Weights of a small GPT-style language model, trained from scratch on English Wikipedia: 13 layers, learned positions.
MLP neurons of a small language model. Each row is named by its layer, matrix (up: input weights) and neuron, and shows model dimensions 32-159. Each number is 500 + 50 x the weight over its row's rms, rounded and kept within 0 to 999. Numbers have three digits each.
A block is one neuron, or neurons of one layer that tend to fire together. Before each block is what it responds to, as a language model described it from the Wikipedia text at the highest values.

Description: Markdown table separator dashes. The middle dash inside a |---| separator cell just under a markdown table header row (election results, track lists); also weakly fires on assorted prose tokens such as month names after "on".
L10.up94:485413471494480496604554532436479432615536535466524549503449544487543493430482496570537501520453509469544551451475569456464434548523402492539561570406416497477536447459574556493523552521538506543384523456500490465478443487504428450489526450500444490535595499530508472482490528496472490525417482513549443480569581470422531523532460527533464457569545457466450475535469492541500435594439
L10.up97:547479448488533483546524499517508519565567450511474603539417454490500400499537614433476435533490474525471490512518415523446512487559436455431517486525439521498531564485524532528413537406481610435451558504445487439444524506592617517495475487481495499610565525522536536521376516489340480414494477505501571465432576497561519477558504497597473452496455477386489538556582472463521499506526
L10.up137:559433413539441565451598545502520561461489587504505476542477486449414626453476550563445584421453488529575467551498501480460493482521493490582567482543443565497494466508643550526426552499455365515480482518491430547502451485498529475491509442511475510510555449414566495481542530557522534521455514521567397466495565390471559599508529412546483469568535519513428518471581425579514495506487
L10.up463:491464483576453471483538546565425435560432565526465485528517475438545461518488461508484494555446545413554546567470527491515522508619394527497476500501405535505478489509458538483476559372582427476433506463497584414535504536532582563518526448396560561417504521378465548511503443471503443504476497510485558515420531645465516448546463470507527538546566585479562473534544488458398507536587

Description: Sentence-final periods. The period (sometimes a quote or closing parenthesis) ending a declarative sentence in Wikipedia prose, often before a paragraph break, as in "...wrote Chase." or "...academics."
L10.up131:429473428495485494465506473503512423528571437448552489552495571514408439506546574589470491581520558517608452445541542554463591636549484450465457525583560520471445466454531438512594539482518514531531480497538500473530418522468502524443434618474478476496525505453450561422525500585466515579576493515590373521548554512484528426454511466562459532448452471483444498508459500357491532542528
L10.up354:513498590438509468507572520509596409437472364512452502472476547447499425461466489544537501427432559380606561529494465508524549572515524516513568521479475568482424567473568617565421529521502495470537517508495449462482572425522485543463457483498458522449540471380536461553546429470497487523402481440488435517532610554524521436538470402550573540533536585533567470467459366509482520547496
L10.up365:493390511526561489491486588497543482464524501496445471544479493583531516570479562461470423499573605553512528450520503392458533490553498425558500447567552458411459485384494537557527445571511538511527482500476570503527501426440435555485450505484498533540515472487530519534570463545559466544479400427554478476569569498478516510484580512500534457423473475430580497562476481425411468441383
L10.up411:450470495539442486478455536500458447426516618546473468506554640546495534522509533598530493507503467463532477448461459531535618570463490496496503493489481470504494491431508505533503504459581530482477596504500665408446363433504552494550464549523419481543434391465474485482487548537501539498489470555478509415455580553495451426494498531532498540586551431369373493573502445452521495515456

Description: Second piece after short prefixes. Word-piece continuations right after short word starts like In/in, I, C, A, as in in-s-urgency, I-s-rael, in-cu-mbent, C-ol-lege.
L7.up18:470491588490505414526517536541509533414491638429635468515558498451550547579470505474546575503450523530468495438515501416561512558453518554478487519477472514414387486512437532467485441574480461540533555459492464487503491372469523536527449536542505427507485463464493502597388510509525457413573566499432443543493524511553583457481440433478558528525462536535471600612500476527404479481498
L7.up167:573483547482535552510475565454525416587572419596468446445529507482489400566465488552514459533400522455553447511478500520556476553536478519501578557429553569458511511524368453460507444588531511462452532497444487508542461494477562489382574596557540553534519462490466490406484586485502485590490573514391488538415570486476463485616436510513512555510471531585480508555497500524419515511532
L7.up279:575541436501485558513435473564546503483571544409499520406467500550553595421494492487344516529519539486639473501531507477519391609487490458516496574509494404489523443522483486468608555503450558530548449433434500564541443542437505485524479566421577448491534535516458477488512436455506458524507525558543494410508428474433580470485517454559447546498487462549517545563554484502464571508393
L7.up287:423527448491424515482431453438519493531496518501360474458544514498425457548516455506483417500593392502576577526488431455457592481571527571565542508468491568522498450520485547482502470518532515507401540467550440491605435514476468456504426472513570473416454503409475480522465517528404531604626509617497528453479499534447536548558516541497574452444490469518494425556552495478447490517588
L7.up311:446419451511508506567460525552497455556515494582464534414525457614571480503556425527583638478447498451454478493399509567498490520467509426544486545581536554381501548577505465537452443521562386548467511544416394556578494443460516441522507519461537546508516549539486531580467476510469474468448506478469484485468594521494537612425525475557468545476447491430510512524494444573457519498551
L7.up362:508510478446489408471448495572444471518591598493514548442520501563465475413504462552553475453479466555518499524397481511526584563503474536593433573460420473419548453512553527511460602560435473481445510552505436447516545466458475510440484527560447576421521595424479442551555586487521518501505474445575538522467550575437559474490449499395511520464495482544504465449503552587539530518512
L7.up367:499577478636572476496572530500487483517533504526477489502426518529527540420469406513524426459441475588525448506515518550523589596492556469554440531546452514488489534511562428515477522545497573501478508520485451428512559478407510457523512592593584448597499482501417477461560507423498448515510440528472399553540594516434500540561515427527464508450511426433462457482485510429421506547465
L7.up453:566479461549547543485441481466567448433544530475546595430524460577401544539498517532423474397480419493524470406516489508464468486402523507530416515508492530486502460533489560557511504446514419522486526502452469597511465506527453434524516614550578456522581524502436441487432606453539446545585530595538492445494588415449503452513483534464508475433474415514485487518572531507520604512486

Description: Table/infobox structure tokens. Dashes in Markdown table separator rows, "co" of "coordinates" in infobox lists, plus mid-word pieces (Gover-n-or), had/has after subjects, "Preceded by".
L7.up62:453425488489508465598492529597500481575442443455465475448475447540494520513544475519420446454470508515484462435461418417494552584483461474505534485442566531535544607449476561568425502558532450520525495493549399490532559479487489490336495506506353563442591602507499554536425487502482505585419473439493549465480527578540492380496425513480519462532573548581504472507489485619527438502457
L7.up166:471536468507530529482499535563494478385462513475513509541498562496489482502461432508478446462532500456597542548489417478543517447556384427526496508511460546423533574439475556491441508582503441533542439499492463610541451392480570454459543495393506475577524534490503511407407486389449450554511462462553526521512482522564492469507512412550478484544639470535500485653546472512528418609487
L7.up189:573509436483447594441482453589427525479494528518478434550514476555510447442541602460487567406481527472500556542424463443492471470446462421572540465616410525535502506472485517399611513499540536467503537538467412473478458534511467429528503578540513553476546476456545512557473540431459500475467445450573510495542401511518462478535505577540426493511545529498515505530494454572531472548618
L7.up266:452384558461503543550456520428465522481517503518472473512568487475546572536476495469340444414523436479465428480480512434435463525591480443577481581482429552478574552518455519535459510480470532430429416409532465570518549486509430526464521490512453522468561478538548507481520478478465396473534478452534489533508521597566472356477525565529419538523580548585543551490487515484505525602577
L7.up320:533548577415569507457565511503576453455556481497548491611600451398509599383586440469501499410451594471495449536485395428497500473519509427558408565487513543493359519433430555441413478506447481454486564497511513524542428494579456431558575486516490520439552548420479555523505433483514589531563495539477528506411488431507559524540523414523503463474479580608510471488490540573505454480480
L7.up359:579445482517494545503540447478541389366470492438484500469488449468346470577487552520495518473465586478521443513512481506461504549561566559543429467541441559506593648573515555565470531499552548487432481495479431524513495497524520555457503458560479564462526475460568506503530467541466490510489563438512520498505567492491556404538558482471496446441445519515431544529517475512508536496547
L7.up375:550531511342550602499613453499455425475511441541589556530437501519527521507535569548498481423463520512497521530461416438505566592470480445519433473549457481534542603503479587504522570496516510421543510415459528505487506540464556497511489467549448562606498426542433491511519585455502459526468564440438531537443503554476498468546485433590526507398381541566432426442456551470482477545506
L7.up438:487491443389525421501561496436489493451582447494570546503598472530550558516483444545491439490425523458481485502529468525423524553530489541482474472484364561541524537541430631515568486558443545558450515454492499527490508485515537552456513400537475573548524517403506542523448462466443515526489464454526493494410453490511587389487417501508468520572576582508525500480395523527491522595515

Description: Verb inflection endings. Fires on inflectional suffixes that finish a verb, mostly third-person -s/-es in present-tense plot or description sentences (finds, enters, represents), also -d and -ing, and commas after year dates (In 2012,).
L10.up110:453444443507557496520531503431489609463528422463529537546521482554501537404548532553559644501490534446435501429508548426403621542482534452547453462510448537489485490516483531529546517541539523496596606533591531425430495467387454482547403548388492443445489479574431529459503494518529387528516545417439496419536438439494511408430466449527480531442459527448505501516589451458564455559522
L10.up257:506503420534459455506529521519538520597458551543587473472537468484455516492565686507513462476422533514497433518458536526471559559540474517519587484528421521524525485630527439464479488465478479495429543507514558476532503560459501464459500477550497554473435504512419523446440478515488506501565549519539432467479519454451539529513505499560402529363511584422497473567599561488493552509579
L10.up268:536450469564468505512662563491464510514469351505537553473459479508496466476451446511527469467508550468479449437569536440439468439430471450467509410545500490436486433537521560435465501477476537387522564536583558438531480408499545546542485620474471484545524580452488475513455547485509493509516459476431519561544485502500555510614442529549335549578503508460526447564436518483514548509473
L10.up470:436531466557525543628515492511485486504527438484524575490514461555582465465599475498555512524549434420503499486463555412470507577430509514522487509492439618531423536558462565553574539493536504390537570528515446540469440438495572475550399478439519416507541593503509436459505465468545416521553497531515561552494477503507422442501555559467507567460405414494451503551532444445508540487505

Description: Table row ends, word middles. Fires on the final pipe separator of wiki table rows, often after "—" dashes or percentages, and on mid-word fragments like inter-ru-pted, recon-na-issance, Gover-n-or.
L7.up7:539451501542538540469550528456522468465465517529456559473528486493444491510587458514406490390473556623556521463505473536494471509520447528457503518449496498540555561538422608530500496462503460417507490585444552372454485562445563549434470536536462466469471498479550500433536531534662413532426494548402451518557557586457557449569440478492518558494524475476473465550508601543501518507439
L7.up157:487488535530496462495523456577430509486478454490463488444492402474514440618477572506533502475509509543558455537434446447498454462519489477597577499485543465529413544426582532471523539523548517555518494541576469484510438537471466591498409549534547508557467563537446528539449535461467518461519486554466481561567427473549467414448502478629424494531513491522496464464538501489479453452587
L7.up229:531474456534408500557494481448547473420544439542472541601591482508515459630550527495507535523478525508491453474514476476491438573468517493554573492534459514483464445495600556483466494508505470449519573468516475556430555436551529591539512551528519465428487592399549393409429498452513511563503453608578490415567532418499548547501519509447433501507470476573450419563453435503536577518541
L7.up258:526482421479514503521521514457552509474525579519550392506478544512475432487478485494464494416478454458538470605443507488437459543562457418418608575553564515434384513537546488556480547486468544570547590499477509477441428583597463590469464543500492539476554487467505489521498557509503539532590467487423480435570523482480556561518525570558525444481459574406386608423465470508440513456518
L7.up277:490503524587490534516596545548452508480514545532578451535485507507453533514539483537392639448436541547418400494447418428425506588628585494491478479412471512553511495472470543492566509504520455437495435507471532572418521582451541520465512430500494591492529426520452471547502437524427458475510458478483416544479505456512554519519454532500540493492493528509484423521457521614493532467524
L7.up392:560446567482523505475537413509545516526473424518511393513548592481524430507544550525479552523554549464464540465476476447485437647483470527491520594531611541517464462496481571479403539524401502501524564456467543479512525505442398591444446539478569504557520427484535558446476537492424523549523474534493455463525515478492566473515424445540570434528405392543457511509482424575545514523556
L7.up432:499504583549508524479574581528561451453473427521435493441535509459406476521597545496460501508615529499547459435512495494423584543547424537508615532589492506406456429517503628504404499549473455460467542527511487532454535516496478448412406432451457508529565518477482459496447644511452486559450489550529496502450499428509470495489445448543411483498503494571442461483579434551431553516472
L7.up455:529430549470440613534470506332606507482491425478532474578573505621538509456517549543394491492480464537557458525490559522419516533525426426477546540481490554555494456455535516558486444507506460483484471446490495497475493493502412459518466501502564555489566568433499409454492539450535536465549465405601464543460469506550499517423428502482457549563458487440518560552549460510452533514465

Description: Mid-word fragments, often s. Short word pieces in the middle of a split word, especially "s" after A/Ha in names (A-s-sad, Ha-s-san, A-s-lan), also e-s-timate, ex-ce-eding.
L6.up246:471421579577516537503538507570511497514573527477534474588511572557448463491512566486461533420484452447463470469544479466502481546458556544446406573536479450463450531551599469496471522489558538555479470459502429458466544477498474467545502533483567488370393460465455472484556614412566461544491428508479503510420587565538567466517566484569566601470506478615493439601506472545455561491488
L6.up375:505503555492455497494446432477434547526454552489564485484569487422491494517543528524605555446425512551561465547488512485564444534588596476433482486635534549534487496544509517624480497493433505440490484482501532502531508456498536519455519457586543461493581443538608496533412437461533584514535434497465493530476539532502497369599383525484594518448509444481409507556476465504455466490396

Description: Mid-word vowel pieces. Single vowel pieces, mostly o or e, split out in the middle of words, as in Gre·e·k, F·o·otball, Ge·o·graphic, Di·o·cletian.
L7.up52:540474454390510468491521539494483464469526498500465597478539519500487504488472519502554482527483474563484528491412450685587489461393575435484545536531573521447526578541541541485410447474583511453572511390522471471562473495503547544563509509454542488536527431422490464544431570593545483486417447464463544543495479538462420544561443469480542560590407459578411468412521425475542524479479
L7.up238:477441446543467515451492503466399519463478596462402513657498436591438475484453517445485512518566566530536465498526546452488523562421547503533521543543524504521577485517481548536443513454434475472485488462467644555535490593506468415592543468382535521501533507585537505570538573489465482474517503415480512546549558487472464501508449468473484480563386514424460479467440543549576496446487
L7.up335:572397453550564494594502465582498428440498587496457444612499552569467432537567444488559560474507472426482500479466596413487508495438504441541523517490536523527593488489439470581505546513452472427532501455580443555567495518473471527499452464502589482511528451534535501400475586410553381616472480508503574513482465517427499464490539493539408540438504485579478425507524447530496480511527
L7.up368:471454519494478573514534561488548616506499498393509527562535456530489529475497538515486471560494485545545478474487499542545482469374598490464442481485508520567449547483416428536464476569525471431444497533542436393560551585374429565546506501408514441459523487557442493487489563513471544535447523507572523501462518504596445562503471510497472506436577474498542505613418469488479483515541
L7.up417:575470478540409553507536473481573515571453551490567445507518470521534416481479509508492464558440523503493599481493488522445519559425437470560433491571465510562514458537455663497548519441531474475448508500528558490432509480467482477605534550565477489496507392438561547486471538462567444466528506400569450577448466546361514509423484438540555544528423548427551432532436578518454525532426
L7.up460:433420400484512528482485547506506395445487458469613520520526529463495464497486538511611491532510498470408522510481552561523540487452459431550482498498440429432470483534545524579482578455449521532483580521466505486511500651481400536558551521454523368492527487526488517501514536500589485477536491459545494469562493580459470494587447494456399512544489528510444459578422573437494508444500
L7.up492:463505418521449462482501520482566415458520449543491575451560445554537422494561402443530535461528503488576523537521517466562536552397451592546519511448462484570538546469488498494525603463462439615473538558527604514513480561545430575505442487455535547494559449419449508469482493445582546570520476507533461568559551451551570437606483505397448506543481523393439389477395415570475474482599
L7.up496:372417410411447476518527527467439587471572569564567480501456514582458533465573520464530445557513488553500570502507389530540557403477541454475455509502463560544565479612470473539497508452448550490480488474435503524458585599610536559511552572524536516390514382488513442477559537520468486525531525481441553544426555474510584490448501515555463530479454554454509529522435542463482590464556

Description: Mid-word fragments. Word-internal subword pieces in the middle of a split word, mostly "re" after "c"/"inc" as in increase, recreation, screen, plus Illinois, approached, complex.
L6.up75:549384572420467455523507417567523544487457443361415527564546516547494485499548426533608578524464450506461518504391442493513447475423539477517539631496540468515636429531501464415445453514525504465403552522590567492476519578521533480540560530460543505417482448490434446512562471522549521543435477563437541525479473471572449518487535484513515455564420565496504528445515508512515502542506
L6.up222:489347547530498539528500471579500465507480512481522474489532518526578502535436509538482573555527491381513546521520480406579492508543459385555582449448517584544509555507454446509604475461477532431431506437510494594464460481440601458508528530499518499501518525435546507506590436518438502549448544522445551500581501529613477453476483512630474537416427488410479500499525427518515557512510

Description: Mid-word vowel fragments. Single-vowel or short pieces inside split words, often after an f/F or re fragment, such as Bo-e-ing, Fre-e-zing, f-o-stering.
L6.up187:455468436475485398483529470545508581466448503490398464555643450505556566533504564532485470502495456552565495485516495518469502545593550519490442431522517483622501514519439538409484435513481420517556476498548580529439500535477531424487497479469556458552509459565560407510446569475546486530555576452573468485408490559546556456439450532452468587532450463475530422528522524580477508434487
L6.up331:460489506532446504507489379456539484434424614516564459633501612518523377557486587449514451533368483443462461507434447449591487491483477482523495477497490478496509481490514460543518524542529443524546544623528499529552518467527503499500471415460453527473524557599398458444507575491412513526503494496531461470466521489468580498526461457475451586566508564520511568518486449537426589409405

Description: Word-final verb/connective pieces. Final piece of a split word that takes an object, especially sentence-opening Despite and Following, plus verb endings like enab-ling, mark-ing, tol-d.
L7.up16:540483536571568462496496578554466518539423552499396490530474541537469566560517455527516607478427567542503571491541572584459512493465446507618485479444485480526439503547511559459531518392537449498453460428564483603437552415491589520555492523450530503528543501474462403520476414438568465466496475515491470529482483573536507381525507444551456595501534423454465560516415486482597530452549
L7.up29:635516474549501502421515475602413587512521557555583462481488501499507475478470425431485561381474453526528433442551546564548495489485514490530513523401465434490551508502476517474541436454475501475528518410625493496511510441525468554535459489448505500529554435453509542491552593449510540560561385523568495419577430539613435487537536491611478560461448514461516502504529449447584454530500
L7.up47:529452505597521550430570492580504472554472539506519525562516463534392466519482490538456465559552541617568506403475536456446504602466565461524491493473445525498474518444458469524507588436442511478517437471576491506482570449528436526476407475441390415460456528555539499409513475517544489509424498547500493467533502442471624454493531494444470437488498418541544463506510436470642568579534
L7.up57:485369466528468526557570488506439496534375479402422488576507539604564586495563578489468550447576505463519500453532522488539529501561518469546517474434401513502468523572425473512616588496550420512478521501495513469506554456546504457511473516418534445476503452501429490597494528435525527563478548488514414609512397471508603522583465437486546521505515495468487515521448536494489553613614
L7.up81:469521424464508495523474495442503452551472497524486559493466535443476517493596513572530493449484493414552489444445584549555525508559502527530430444482421488530484520489551500478570532515473460477490520508476521487513591501523509463573478566412612446507585463534476403443556473511485453523683532542522509434600526537595551429521493474480461509529462411450541492524530544427643415494543
L7.up282:481417471425553486503462526543533542463489515523532534461554378522496531439491609566513505478459609469538517566525441512439513538521498559450533568589477500468464521532467461527491522494530540568495544411516418526490549437454607495554543448415523538482484485484559477541493429483489519465612472522566473453456465449500516433555529474509527562473521460469492536471544524397611448535480
L7.up329:566545596535471540558566492523436508533405493508502473594552512495517390505459560514506611567508530414452466507512441503355579580480438543567469468415449529530554547499443522450562459549494506391445416412449540467498572509491544577517490507390481522502472479451491536541575472530526488532564533547441513482534514503520529425465390478482446532456535516517584472407571497396554504485513
L7.up475:596525493406464564477511502538546449497465503485500491552502566480506551562578489530595488476516431492575501485557517443449554549501515456522514576540518491488479483476489501495514548464444574455493468465548363436501475428447522480447458564515494508545641361547544480445594563637491511579591532487488420532449500463616507480522574449543434525543450514480481503513427461465592418531540

Description: Quantifiers and modifier endings. Determiners and quantifiers (some, several, other, following) and word-final pieces completing modifiers before a noun or than (-ly, -er, -ed).
L10.up72:533468460479548506518526507506522556575469503453574472552508617464636456476453540495416516558472496498473503526471437535466475564565577462456506402425562482461464598477515451383558495528469455435490516469497492447478596444515546462458578593502489563572480454564460438437464466507475572519577605453451521494505534576518468497402518519516556504523422631478499541490472494492531443463429
L10.up75:480476520425459496551562499455530543527504561427505500536492461413516537419479535507415545385460532404488511468450549440513501482582473524525586504497504532578433491497519520512440520509648424500488566523587478498413482493458469555482417501523535495456479539550530581502406512494462523628517480535433441488462573409399535501500539563512495526529564427406506510479559488569573438496477
L10.up246:501472470523510536517653457619556528484430448496525471529490574437527473496510490499400423500500483485529483524548458454447472375491440522561438486427506465509530520538586619486440564502469417496518466438504491528439602384579425538495524525550483487431520505407476505538532543549423543442533508454483479488578477439508533459485483593488518482455474613544637528515465478496428440497482
L10.up290:485472489502418554566606546487511398573416491421544568564477429494463440478434517531357499496523513485490557345529554550590494496583547525491557547476567488646552508514510473542547472517568452523525468526493483479572523431506559599564506506491553490496495497452524362529454445498484495535417515582469518461503505495527522450498459501573434590557527539440498479505349499474445483465516

Description: Word-completing adverb suffixes. Final subword pieces that finish a split word, mostly adverbs like of-ten, usu-ally, typical-ly, annu-ally; also odd name or word fragments.
L6.up247:469491544562575461533635458564527431479519557494460481475500426525366442412557507497467465651484542472552464370423451484550498545425551542516561531439528467522543513478520557533476520529565429421594458493493547563500409507488502473559509514480555527461540435474490498539478490471486572500614529496368536523541538451434471420511553492520474579512436533526409486568516517601471486542480
L6.up433:463476466546590493579459385494527429507487517626471470575465488603467509423582539460502479575412555414461477499393496389506490466454537434626552552446547505491527540517487440494405576469539553411511454531488579439492522468483486509526469475513539502382464548562418554504507498464547444442425560547587499490446472480603495462554501491467494553602497523440525504510518540561514503508517

Description: Comma after sentence-opening phrases. Commas ending an opening time phrase before the main clause, as in "In 1992," or "On December 1,", plus "Despite the show's title,"; sometimes mid-word pieces like "ct" in expected.
L7.up22:453471472525558562482575452498569528538568489394493541503569523450415477481576639551569491486547494471537485409510562536474473509544555460498448541530524604493555465471417577495501563518486489527520481505596489452574475539462436473534434525435563489441525571529453588598496463437459456611517513513421428423503386511423514463506510524597497570398494508509568483468470483479466471500570
L7.up137:475439467537527500542590496571516553591515542599542595457480471444531452495530491497531556482485455491479528499443482439491530565506469428567453526441460533482459574490626540536493475447609499490512490430469472478531520514482511531398410483354541515465475486492488471435449437507449478526539537481543463472428436620415627434476443428417559556519569444465490453518478550498405453591516
L7.up144:454432499561469425532565502536485456504529497434490539526433463513415481574454465518597547491354463474467502442526525576459552489412511503540480449496493574565510464503440481592554482474534401424597512425449478502570513529485489548520448637490647507523523525483497528463529421448542544505607464514563464426496563547506475541438471513547496566577512502504498484498534458538623472494582
L7.up156:543477571524626518491497502497442461565545517558534502475470550549456441502495592458412497528523506582455507550454484470453538411543486544503508478424483510518460402472497497471466564517571488454500518528515447547488395508451519566471407376469472500494537517434597495476483424480600476572506548584526455493579508576503453442439459578448495454600448579482456425577495414504427560433505
L7.up342:508428489478477507528551400540465479512579496472564461520494542436643529441546546523485558471435479429522526538554489451586575489545553399485534458490545454462405468444477459482541507415457497451473507480518405579521504507528538507426446543519506511530544570445599545561500480570532503536580498567502471433608478544421470502390433473514493461471503522490580455468462486427596533499582
L7.up345:479459566411459561468478495543510544462543517511444612509456498435502413484503508450501509468480430527476516474471522412549513499547582482539523513533381452510400613461508569491531517517441452517496487503543604543448436533556515482438374567519514510435616497483514567490430522480530512525476455551522497497445501485461509392527463575525505439467503576530505425573553533464584481622555
L7.up358:440569501580535567466474605431422620406514444449559485476469481415490517457522503464481513537497527553556470458558464453522496551536517418483488473461462488461598539539475473476488436438563476510551533507478564575568390505431589553530496473453493498456519438480437519517472467502492465510418535526438453612557469486524593488605477554586560527520491469523512441466426509555447513473476
L7.up458:495454432524501497557575464489485575467492564520526465467522471592567479484546539600493396569434468490471535494511613464600492485457491476447486559544532481372434474563582488474534515467501500465470541430586512487420507536460555510443418543512408490480532498463493537528382500494450450590501417580485460524478576551516536380477446547529496558481562491484547481552538487525576456531554

Description: Adverb -ly endings and ordinals. The -ly suffix closing adverbs such as highly, greatly, shortly and nearly, plus "first" or "most" after "the", and some mid-word pieces.
L7.up138:561434525445581563516619439508506537479508527542476550514515568485429464479522458497437422491537502509526589496377481493387488489488478481557600503483545516542525500525539506450496506489401417458573570491481502498532495449528529444526523514472475494490455443624608400537625652467464538551480527517496542516563506365470551495595457401543432457491451514500460510532442507446479460434494
L7.up164:604517560414537505505565540538426500503543489442419507512540544487541547480524497457473464438545514503512439439492555534437603438579555512443510430480483501487514448522485537426492523517458441447477457513483512620590489526513493478619497475370525524545501518451493466488477556455519524639532471543492500570429552518429473488566507543444527530557400490464461454423516430530455565560441
L7.up174:497633567568473469479447586506482599436532547466434400437555479479446521512535516530407443424499539537522570415458487484553488432486558497549560456565414548420451461560481485567424511461454514577534621473456491467560381543512519468419470492518531529447538498513519451474401448507584521489465523612602524468588516565512478499497544591529388498492510523541419555478513494614483460530518
L7.up316:550556525480519383503448545576423509486402593437501475472629449487493494479488471442410495500490562526461543459446488469493386461592448431469604523539525547414491462499515511552458539417498488522480533502469475515604487541512444521528473512442582500545503534520499568552512508479512491581492484624485514466527549502446438478580425496486420575570499464547458540456491457500521516573462
L7.up418:591539485408533565542558543476520507477454511542468537560531418576402423441513522504449431531512602499483479506522459429579543469482537562471509537361499515466520425493484438414461536539536458461445501552529498514518491474583605567589484474513504513475516494558485499497529471463494402599543578474461481482551633469511541385533568547531430556493498467510468454595379498489493440501550
L7.up419:433452455490546543566561388422465501486551473371480448475485574492606471503466445474386559527588509491440489418450516499553487548494478494495538532516534589539496476522487431408554469451477387461521516482473523464561500445592597442635520488533486529466391475501613480509580566472597443558533480567526523432531443577445554477528500459500388539519513489520467554492510536493514540577439
L7.up463:457483491587504440415472461526565504471589526434463483514586419530486418488400464503513381432618549406565531433421498489579453492566505510432423552581509643479488449567410459499576488448489452516429496556553491471457467516521485424550498502506600544478517492464478479402502512564515506539444460570477549477551546520523453582541576497574481471465440509513438435557437520550596553488522
L7.up479:441520441543590516558590498530512524400378532497506440540545490464551554544462543485452441482459503488497568445558470465480511487547540424523532546516482591522518499524497494504583417485420416510480587455519490464525482480408492443519506542478479521508555432393534524489558467631610490556560526471542531483536456517469528510455463496507490584461483535479474428561483425579493462583512

Description: Mid-word continuation pieces. Word-internal fragments that continue a partly spelled word, above all "re" in mere, retire, More, There, plus pieces like sur-fa-ce, ass-o-ciate.
L6.up18:535566454526497461472544534520482435542463524494579480548494547445457462566656473472465509531602559515443479490464605425550520492553621515469449512559506429522489518545458491471544532473499491593438600451523514557516526454472493451587470438487473539495497525413504451462496516481495449474441543495522346538561500521448501480439467499487533533451451558477536445583553449533471504571452
L6.up102:467444469463434514533613602490493483520342521532444546546528530473490387492506463504550541538488542473485402476557550402470543433550546519410489511492490520495529470525516337497500491452598496514519524383565559452461509540520462457495510484480520506491542511513525406473491486516520533512509463473489438485500423468473478491429459509570542424481609555469549468551543477467409442519435